Part of a small language model's weights.
Size: width 192, 6 heads of 32.
Architecture: LayerNorm before each block, learned positions, no biases in attention or MLP.
Training: a variant of Muon for these matrices, 4877 steps.
MLP neurons of a small language model. Each row is named by its layer, matrix (up: input weights) and neuron, and shows model dimensions 0-127. Each number is 128 + 32 x the weight over its row's rms, rounded and kept within 0 to 255. Numbers have three digits each.
A block is one neuron, or neurons of one layer that tend to fire together. Before each block is what it responds to, as a language model described it from the Wikipedia text at the highest values.

Initial D of names. Capitalized first pieces of split words, mostly D starting names in tables, rosters and lists (Dylan, Diana, Dundee), sometimes other openings like app-ly.
L13.up73:130094122092165100139114106041094184171112157134161105128110147122139118140129141140071174093083180129184109122114198108144145129130183107185115099135090139147100126116187099170165127120112093032109176135189143173072153088156170176110208122161111147152098139109106068078082149126116176127090152138188182118151130145120148134168144131119091103093115120116118145171108137114130103086086
L13.up93:161076090124163181136114119202102122149106121126154144133199151105124085082097077128117155128109128074112139145144130113069092118119172145108120072102159117109115109116145138114179130092141136137131084112094146175076162131101138165196133107132129110114166137097096134118114115147103126125181112084123146205110128147159135105125113155156163118146122155159139129104127144091134093098132
L13.up206:114128112091060107160056086080103135146153123191140083145120120098148061125136098097131117097149122141134183145162140106163117138150137112161109188124152138114179144144074154123069085083136169119089161142057099136117155126123048134148201159124144104117087154131133128121127172134027133136160162106148105192128141092124177148218140157118068118163114146070126094160103102146127121153094
L13.up244:099127093137113118153123123105103166078147114160147114120094160153114181206117092140058132110141128133111135128074126104129109153179136141213125093141147136059142132178111131128146115125140096150109126193102135162093145082152070149040208168135097157175079119142089106158119089106079144126132185122114197149134124164179096170160143128119081069099121147108081113159085179152102165156104
L13.up266:136082118122098070155122154134097158142111084132130155131117079100121178104094130139049171121153115129133156169145120160074116162175179160095157129127132152124114179075134184108116105114187114096092139160156107150077185148132129139091170164129122175150086112148140120105136140136103133123103088107121106169075151133123206141088148135111084067097117126101119137095040151119132163109176
L13.up345:110167120144165086135101117046152050148167139117130141140158124100163136144092103138122108057102134058143176101158155100138155091160112115109075152152076138073216099146082131145166060107109112139122144149143129168127143112161141131159148139102166094113117115165104096114118115122089155130147169166159112137117074149140140095166132099089132171130135100221094127145079143178076160185157
L13.up346:130081184102137080114115118121067155170154111150183153186156117091120165150125114137079112093074120166073150179155184141110096164169046148129149175111110161092143139108134134104094159145062098138130108132209171126126159132116073137118120173149110084108094114134117108097109141058051124134103088079180181114128136175106169163145084162164170131086158111130142129131099117122144110124097
L13.up356:159101099071089112091150124060137154103201148174138134160127119134129146176089112163187124156128104133158164120188057147113150091101164155073104135117119102073140103105113156093105134135120099129117190199137136128111145149171195123151158140122128139098063080097105054150091115187073094145113167116094121164149061182150085117102065069144153159128143149138092125142167116127152131131083

Year final digit. The last digit of a four-digit year, such as 189'8' or 202'3', in dates, citations and table cells; occasionally a word ending like -ing or -ised.
L10.up227:058116205123090121137133117174143179112061150092118079156145107139159103136065144141094104111173183132112156112133117123118209089186151082128090150067162195116142121139152113068158094109161139158073095115110126120104105205136181164118146147082090151102131211124144088137126113148123091151158143215137135137114132153154163126126111162149122128152143134159127100140133076120089090119120
L10.up326:094173136108105100164143134112125152091136151141124150162087157195133109101099086099152125177149160198143158124081129088135151079209138171123097098152169154133135147095146120075160135102150140072135174107078154125061180159153111134118126147194096182134125138106104141152163081138109110172135151126078107168049105139140156166078110161100143146125181123131164115128138102116196124117131
L10.up368:110172153172114170123145086122155127089089132109095111154161109149095119111152152144122165139158168092129101126145140095133155131132172101127118107142154133135171129129196130120112184110142109147070116137143075152108147136181134115063132128121141161136149123156086102144071110113116069192155239166158078059073115128140144099129105125096163079096089150157130178109136076116094167163168
L10.up540:102144158135122130118110113128133122180127171131092070134070118130075121159105107142157115134144123110174049134127075174134179162164198117110066108123129099180158155161119178078152163140149146152138134111097142108122137163113096118111156109149068110071114218086101105089084176159091112136116151093109119126099129119092192131158140142122103121130138217131153159189074078156121170123124

Space before numbers. The standalone space token just before a number starts, mostly dates and years after prepositions or month names, e.g. "December 22", "in 1997", "over 180,000".
L10.up46:129108103110119125136100140120131113125127112156116058154090119130084091112127152148156128096093164098163079156092097169095208052122143079158131150159165107176168101133089195082144139101123157154154139127106161208134167141217141166114131082095140127109106114136130130195120121094106130118129138065177139106170136103155108103160087117165134073212107082133134116147105109112108113143110
L10.up419:167066139090145165095106116150129164135114113118099154106181140130150168115094132125176182122107171094112101147137065144121119169129140178117142109120152119152133071122150122100128145119061092101193129166147183133084145116078117082121052127128145158136131134131137059159126126136166166112103177091098124143171140193149201161196123173169107130101115097140125116145079082135174141104179
L10.up468:136077130118124160118112153088083082134097143160101108165153099156160175121089156136154125107122093104175150186109109127113150073169120149148148095167166141080188102082154152133158125124105058106141129166139032124136112144164098128123075152189115157062204141112151117174184141127166134145176117113094090102141135134173177136097163108129124080099139098126134118100193152132194125167081
L10.up509:150095109125054107151133090127086112132141172110167100148152075133111116079183138077114202114104062160188156150086160086154131135154134102137115072135123145073214141122142136191101101135123104091149089112146161071137123110131175142129087146096128131057117195076149097122208138087138115128101135131081131119070107066141228186109112110143134107112082162119164111118149159168087123141086

Past-tense verb endings. Final pieces of past-tense verbs and participles, mainly the -ed suffix, plus whole forms like won, held, signed, in sports and event prose.
L2.up251:200086151125162141132184137144079110119141141141162126093068096160145154146157086178118138103128135134114139157130158129090167162078162145134143095109100176127192137116144119099133083127103055191094169167168064098122144151116125082098148122134131177102145079060098124166126137094100119132098116156184059110124075153132147106072151124115137128088063121149113153131164156103085108104139
L2.up270:109155118130184139098163088121076131096127115112149095154114133179086131139124111150085129061120164108146142103175145152130157157143156119168175072130121123122160111207122182060171155115200159087120038114105125114098133165105097108119146176110130149146103069169159082130135079088143170134129110109127122088132095202129129137109112116127162112151152093171119156144140105128074182153099

Main verb after subject. The main finite verb right after its subject in narrative sentences, often the final piece of a split word: put, returned, protested, caused.
L13.up37:148219154131179069189110136096137108120133177157089047182127166147127110175083143168100144091116132194167095103134127188133078140156139120113145143120134106099171123114143164129121115068140139122114142101089124137101112106136079157165160135085108170037117135099111105137069163139134086175109097125118070139150102151099156128144128119146106083061063142128145094137093096121109156111126
L13.up90:148071120190217101096064145104065105081146148115086097140095220121112131134181126153102180118149127107157122133123168130108107114109145134177199114126155135120125141166145188153103135107100114174084119144147124104095133091111108128169117097184083118099163127108043099099077162117100172144098109144104092122185117153130108133105127132150147081139150154162146111099130089184096164111171
L13.up113:087137147158161082115141134128061092063193124122201195148112126091100184124151157123112130107126135169158147087110111157127132112123182119158111149116103162120148163089144108106113136123101137150061125124112117079168143165100114122082192103155098097125132122154057150085136103213119122121154073103106110171147158059114099153121135184160110137124142156177143054117109167157116125135053
L13.up136:151196104101115101146103116137192132108162107149129113108113089186140141153133105142101184204113130093117103107146179109096106086147107131079136092131143097107160131102138178168096123133158169102130085229123184136146145103158097123096130115137138112131128048161123074115092097165133076119155159132113057101108129059131092180102135129140120151123148093167091130152133164125131183117136
L13.up315:192097123073149116121150168085170106079150080102138159135075149178121151080100129142129201092142148153130120190128175149150133158109178099138184070171130098067125097108160104089067094121147188147105155106136129081138139176110123136118116100119115197098083058157115112137089128152119156144146141102072123104136062164124134087128160181088203134063125096171064164139104139143112146081123
L13.up377:120122120118103119134114096121049087116149161065120120143137107145129103195123124124095136128173144093167133138154126092141093162141182108108175095173125111102170142123107120079093108087129175170120103131112086173122083125133085143117141122155113149126058124155144128134132089168124158151168085109102082136112144127174114105143140142184154153077076114125111086151098174194095118169133
L13.up388:140145145110168144145124163112176139086086141117106129147086136126154094144123097171104159111176181094107125119131058130125076181173091132162122078138120099095175134165167112137125119121134149137124195135158125083097126146111093136098133071125127127096086113144094124104197137080152104161097120123109099199133110187161160102142102111153165066127108120069143156136187155180171120103119
L13.up558:111121109156112114190099177081133097083191188088121143088122138113107153119154103151138156150130108180149139125166142116046123132125110125128108138143128124126164095148137129143143138103139042176108086126095112131138140157119164142066130146030121135172102101152074136129155138125154124086145081075126100130132106073136193117125088158108163114184096163147103111092139142198113094091084

Initial letter D. Capital or lowercase "D/d" as a word's first piece, mostly in names and table cells: Dhar, Dobromyslova, Drowning, draw column "D"; sometimes Studios/Center.
L2.up456:114078149088184126125144118141090132095168201116160125146138123129177170170119149143092112114110119081041146123131105126156129165102143192137157082156152125118103150104142164131115118133160083157170187039127134197146150102117136101123122126102158157071107095128124107107113101165116090213122119126136139149165096151146135126091195091100109147125172136158094123121096091122127162167137
L2.up471:111097157070171131155149179148103098173191070152134103105176167161142137094110119160117163061138101191150121108141135073095139176129092092115066129140108105118118115154185126107149146086154103151121164135164111071141123168124077191148082136111143029126142150089113100147177093142057163113163099189140189167166087128161125104207130183112111180119188127131129154148117110120127169114113

Past-participle event verbs. Past-tense or passive verbs reporting a factual event in encyclopedic text, usually after was or a subject, e.g. described, founded, published, identified, died.
L2.up178:127093114203131128136124137128098152131107121105115137103056114139122108117144143142126158117156060153194147092113131119139122152121149106159128109132143199097117140128220154098140116145108185101131132133106154087228070168117089142129145063060083201099170082162120152073057153143113118113133195085087114132153123137141182136096092146165143104122119161112070140113121185088139168091112
L2.up398:131131080144127207092172093094137131107061155130118118057110130160104120110154100097078106134121154159149112100123079139102161199129164101114142116133131169113119132142158188103152161164149198126180126095134175096189119115139122077108160063146063158152141084091128152121165129141129118134104167152089076127169154212110131165080107155087121118091191115125086074109170128122040150104152

Subject-ending word pieces. Final word pieces of a multi-piece subject noun, usually a surname, just before its verb, as in Tetzl-aff, Lemie-ux, Affle-ck; also subject-closing commas and brackets.
L13.up33:083109143127099164134110102155085116158137083092155148141086115108140155123199140108149083132115152176146133136127110097095151187074088131155117181126145181120148147175094171179119098091124120074154100056125146158100204055185166108133170064153172117093128158099079145185132098167108126114107122160178201098141171092140092108096123071138093132166215151073146137133193109121116144116121
L13.up64:117138132143094149088064159176112085170146108163154119125128152117147082173147114134172063134166080163146185117146054127127159171117199126133072169178083132126148108215129081125097135132129113122160072165127117171165136126107128099100157103119149116155120128139163108175084186111153083109088142170115162155123183129149121073160148169150115126108139146123104147131143105165139104130152
L13.up138:112124139095115121103125102160150047123084101131182113169176171079103185129154181118109162154082077142144122115095136169152152155095168142189145143115137122147069134132129182159141148161105141164141104118100162136062107124127150153140131128153133122118090133091141102142138134152118085127093135114163127129197154116156154127113121124132108069066130184038111151150151116179168149083128
L13.up188:137103102085138155054123126100109068120162064083132179128153184105154123120089140061094127162186191121123107146141136124169150165073055150114134084105134102180123171115105085105058137099148146125067111166118143148137139174114102115103066124135092116140182115100145107089106188167174117086111135110155077079118196134123198098092198117145169102144139115135129105162149102126143155131082
L13.up281:055124137064150189124127117103084115148142105075120092101141136125120094116114129114044077069129141188157129124104173142183122124158156135149125161143120150138141135099211194079082163087126173111120131184080113131118175112071119120108189146124202113125115161113152132123111181191114130114165138137097190133130122061112134089113129133110084101086191183146126123203068130141066202144146
L13.up564:046083129115124152132114111121088089126153126166118119126168147118193105107144172091172116198072093061103089137135162132174153117183136118129125141126080101215071177135131127118140170043177167158146054133055175165193114126114195137136068133129086091125154097158147106136154098160111096080091117133105119126131138113134112135131127119118121084086102125116066172151153087093116158138099
L13.up572:113129129085110137106101149111089068134146171163125112108158157086155107130113086128119112114104116100140101149138104100141110200114154100105148169126159186111148121161146130108114055101139136041122099167156148185175126157128129126138150088118149149078146163126139114152104185136165109118074143157157110088180147138154108120099135145140132087148144075073132133134105175164142152172101
L13.up575:090174112164075188069134129118107105120120123103159146144181144126140124163131126137105123158186161133149117144125149190159136142094143097163117151122171133151192120160102082083110129113139183023122101112093186171183115156133104141095071129158184151124164155107158146144107148160165098102087187162096118127115085111106164151083152141139109096101141109104158132113093110152088138178087

Article-title closing marker. The closing = after a person's name in an article title heading, before a short description like American prelate; also (born and spaces before table numbers.
L2.up211:122115118152161118116091162134173092157116150119132178133131113200129119096135145133112121129069131157130128109117143128113128162087116122104090185113105119130114082100218089098139197150144101083111115086206110096091148101150125092139137115215153177183078164189167104151140118130082146154155096109128120138153131081163216127176116218087197068100114097159125093096154152117108152095085
L2.up271:121153127148188130137112122184093130157110093097138100134105111185132178123073148127133126121127082127138146139104101139116100130170202114083082125159051115147142080061196099156115092116147088116076127068100121103099140128122080113129109144171156131098173140172151153201156105127156107157150159103153153135151157108129136109094095170161200055097132125091143149139086076127138143074103

Year final digits. Final digit of a four-digit year in historical or biographical dates, such as 194'4', 196'9', 200'9', plus occasional nouns like year, book, or destroyed after a date.
L13.up27:152147093149097121111143118127127125153144110153046155140168107121182101084086151092154113107130173079128122118127067136136128098064143126067176086108124130091125148086144131109053146156084114152172123162113166182158151117115111125156146156137111111145158155091098104127090100135133101154148147128147114132169128127106119154134127156081092133176114081174128126087101124182093101162124
L13.up44:124100135102116187191086149162112134123152096162124120091142120112166131143102140081066123112108188095101135103206067123162155130143112166084148155141078149146130139139170144106111075120106114160161129117152083115105094186173122149178117197100112145195131196154128122139096085089146133169110149083097072124156129180122129178066127113107092114151190106125154139138144183147099208123139
L13.up66:145165142160140123120160094127124118165121128161156118123110086146070168146121150074149099087078181127174116122165146088122123152185136152141133172104127157192142167121122145143150120100090160108098151068141141119169100134141068126070146033092140136034138170093181129142143141139093135140124167086151107138077142075077074133128072139098131162112147121119161116161123127146057156127142
L13.up99:097154110121144106076105081111142156147169121187117122120099116172172091119128125135144119106086142141179108123109150135150116080096114098084099092089112144101150151149160133134140118075116101146164095135162070068145082131167088166161134116144134156118152184190146163138155125143176103095167178133070044141122135148117139144147103083094138179139087179145112128122077118184151119094120
L13.up155:114073129148149168120156116176100123200113105135137116077148133155148085155128123108124239090079221169153151103156160129159168166127059094182144122103125131131136142112127107109147091126194167144173104094110174132203113163092122099089090130116102131097113119112129068136077151059168136152115158128091089138118202175103147138098099133093127118153159154173140141124106110138134165151137
L13.up381:102121117153130180102144094138072140173202070131121120119204082200141106169151119163079103111121032061122175068165111166135152132079129102145093151142134144199137169155150107102154206125061099141154127128146135144153144195090088159132149113119120109169168084158053191105133128102167103135141152126135061117113113135082168102104117125103137109133147090071132163092156125104109143121102
L13.up446:108089112164107127128163153149106039123181140125125114167182171129165085140172096100099155132175110095112117104096099104146152130143145141108078098069125172164194131104183137152127116087112126168103128167121118109137116178142149134079072104151117093079171120106062155197104114187187137161159120140159086143111150081166114053115186144108103094149147167117185179150088192122101101141119
L13.up512:111141129158090150104127164160134128159158066179107177128170106121155164167088103136092089107141145155176122143133092115123171172137089089101103161201079046072118070107144128121122140149060149113138051116074107199109147075112140157154153123092106127124149211145126114170125061142157161141170139106127142139163101122174123116160123079145084078107164120064074114116104132112122130142088

Name-completing word pieces. Final word pieces that complete a split personal name, mostly first names in sports tables and lists, e.g. Rud-y, Lor-ena, Tere-za.
L10.up2:096148135171106181093094086176126109094145081139096119111123182109122168179097091136106127209145142134161140118120076109141095180105131119122092121174091152150081093126141200114118120116114105095077121153051099148175105123127102151103163130125114191115124176167097124149127113148084136137167120132117074101116131135130129077140131116061135178076140177211132174082152175160111091186158
L10.up199:115108130145168164128110099168094137120120118067137159074135174120106106195084115104114161153125091159109098103145137084106101087110136163157094144096129155152077169121110094083106146164076095174170126128201060040069118122148114136110182115119162130120086165103151112138188183113131106065152137103178160115072130172173063113178169157100111139123123105116089140147171114107104122151173
L10.up410:060114144147125161116093081152097132161106073146131052124148095186126139161137103096162170155134055153131165135107111119077095099132069155113108177118201133120084127163175124144123158138111101112107142140175199142108130080045146149108151156097141166117129092149143110138179157154158146081148159127132229131090132092056079146126093165098187120150148172120123094114126119172138104112135
L10.up510:079158120087109171109117136143087098109109087071203065144134057119141164160168146114117167127168162163119120151154126163166177095123060160113107141091135160121063083147189076063162142131072116106112105174033130106111136155154137136112150120148168149165118114134196176156134159158088097123116128139069135119125130118107112115128133167133072130103178193131152130143145068169138123132113

W-pieces and sentence-start He. Mainly two groups: "He" opening a sentence in biographies, and w-containing pieces inside names or titles (Laidl-aw, Zimbab-we, Shock-w-ave, "Wh-ite").
L2.up87:128175134204141087146144174138108164168150147128115120117154090119121104131096093156086111090109148138137159122143083095116159167092163126140091172118148154083146141120155124104136121147078158070143183081136149139167163153079166155115145151096143144113185073066116080183117092127185112188184103134128089152126122105094050124141195072148132137111125077111118105153131091190062142154138
L2.up331:149143066125150103131167129139072152144151112060107149111135205143105147138082143130150134095077138125163088143169136104119148111116141110106074111115139102081091114157171144165172117146087116187145138112118135115169130091160244156102153118169131133138134145088100014188135172099129092123174087087112127144113036109119078120155117137193170140177119133109177129153118122089113160111162

Commas after parentheses and numbers. Commas, especially "),", closing a parenthetical, a number, a date, a score or a name, as in "(1957),", "January 20,", "(2),".
L2.up99:152142101126166116140165123114159172080168163080166116108180111178151084125177119075114137109128174119092135177060102126139156102129129096170189100157081077104197132107128123092120121130146174114103100113146120141142120115183139099107107086149139143125161144101069195105099052132138142113098114108193168131092084186130143127180136128107112117092135110140203063133128136102115119180130
L2.up555:159116131117092096168178156087159127105161168144095112151229079160157140097111130094054179148116234114079171169109073161123097128094137129144139113084100175168150084157102139136113130161197162155152113129116095088150080082105128085108153129158147151162158092125127118131135102161130165106121150079192151138136065107148094135151101090094142107117117103146138086114107088092097076154133

Main verb onset. The first token or opening fragment of a main verb right after its subject or to, e.g. rel(ocated), pres(ents), proposed, took.
L10.up189:120161171133134137171097200173095089105140194060149109056133162109144123137140102118146176132141103182131136111103085124124124107128149101088159165111104085115163155091203133141088167110170086097138105134103131088135103153146159123132143110117119145103108089101136083090118136136107128146192124103128098154186003106116128107149148132171140119168088131189083113126085141151177125119113
L10.up211:146126178123151121152135111126087133070113183173160095124082150188153112148203093078108238138155108175087158132104100133127154122129161085120144134160093117090135127121157153162099164147163142123120123183130102081097136144111135139104143124088131160107120110060100112066099132167115152096168125095071098154146053144122139176155134100120121059093153203154057127115095123132137162114093
L10.up294:157131170123117105127132123105139082125131136099140101156125136101085106156093146163120196157093098167170097124084113125128086127143126144080087181083117144089138142111118079153130170100145098112158157163169175080103126158118114169155161188083148113087142077151128115140145118108119129071134073119120107141138081118167139149137163140110112094202149155131116106128154147149119160088124
L10.up481:126074137126147138132131093147125134042176113107096123145180132119082158158116179125101198127119141159128136162116138151179096092101108139079159147074111062108149064117096186072143174149134118113151129114079120174153154097136093173115140128110152174088064108078162115110084107164066128116125097113075107113120102113128136120082167146169142103155159168155155096161074086138154173119090

Space before years. The standalone space token right before a number, usually a four-digit year, after month names, "In", or commas in dates ("January 2014", "1989, 1990").
L13.up0:155105125159122101082151140110086130138144057141120114129134100085166141113154097126150163110107187149115114140119196099120101146128105131123117174091162138119162148125149110058140077120113085118157112094162180091134183077188214171205126124133138138080089126125093167080138065153087109176132099071050085137108148167174067114168137100100135108101132091131188146125080055028151131125152
L13.up130:118051127125158172072125148111102115100122116146110078123139124141128129153055130081115150179126162087098055150057147168118127096162163137108133111139128144142123105099141158081106133127122152173184137191142162108180156144172088148099113134080142125136176164093200093154124139149140162100074119082094151081128180105198123120161058108178178099166173122185165141151166127116122145148068
L13.up142:142108128133133151109121143100105062186118138131113138129145076125133160102093120126102098081161050085155073138111100172171085131177116196164078117146155166124147145135127138135141119155083145126181092096132074170107107183171089082117126137111135136099142152161157131161138120137113138160107155138059102187096112156104155128119131106104098152129122163152109124118124094086121119154069
L13.up228:147096177115134121136067108138119145135107052112124131168126116144120136106066122052098104106154126102190150187174124120118094167125116105154106185138089109111153185190054119107148094120101115117180132128143116102137094117048106127123108124141188157124136111098120145072180145087077131177088125143068085125108091127173183076139107143125068071156194150116191090124132087176103150136141
L13.up240:177105151044133166148076081080189137088152153172106070075097149150116145097175100123131125103168154148143096169168154132149142132088139126097094161134156143134105129183109110143156147102135090164144104186075080130110138172153156134166090136182131130149136125095080149098166147150153136078091123135140104150111127077133175186166139088072130135082176145134114104177120128154109143178098
L13.up463:127092143108187106088086119093122170148088102086096137139159124071109185110146167103130146142160137090171134101124133140145153150121167119129118089144077156088130161117167121109151160144079135126121113137143174051109135168136061133161110104144188146061101139106150123140127139177094121071133166122088100069137179170188204116140156152086126149140103100145100183080082139143164203126130
L13.up532:169110093128128079193176118104097190177136159119169116161128113089152157134100090104120208124113113133133084134083164144136066111113159152179094137062120158102096090168108150084098122155115102134134033129051091126120163176124152083110102144149179145109145148073129088167141197111127099097097102168133139104111126079170123096150172120142150144104134152142129131097132130096096115070110
L13.up545:119151130138113171124102123122121157097158104139112118116073132153147165124114057100117168086103107151145143152112182165131161116129167152135153149115121151109109144117157117137166125089083027102173167104149148129165100154177081151170118131131125167129054091171135109155146147113145072106117165148167103133160134131137169172174139154074081118088108032144139151118101034099182148166126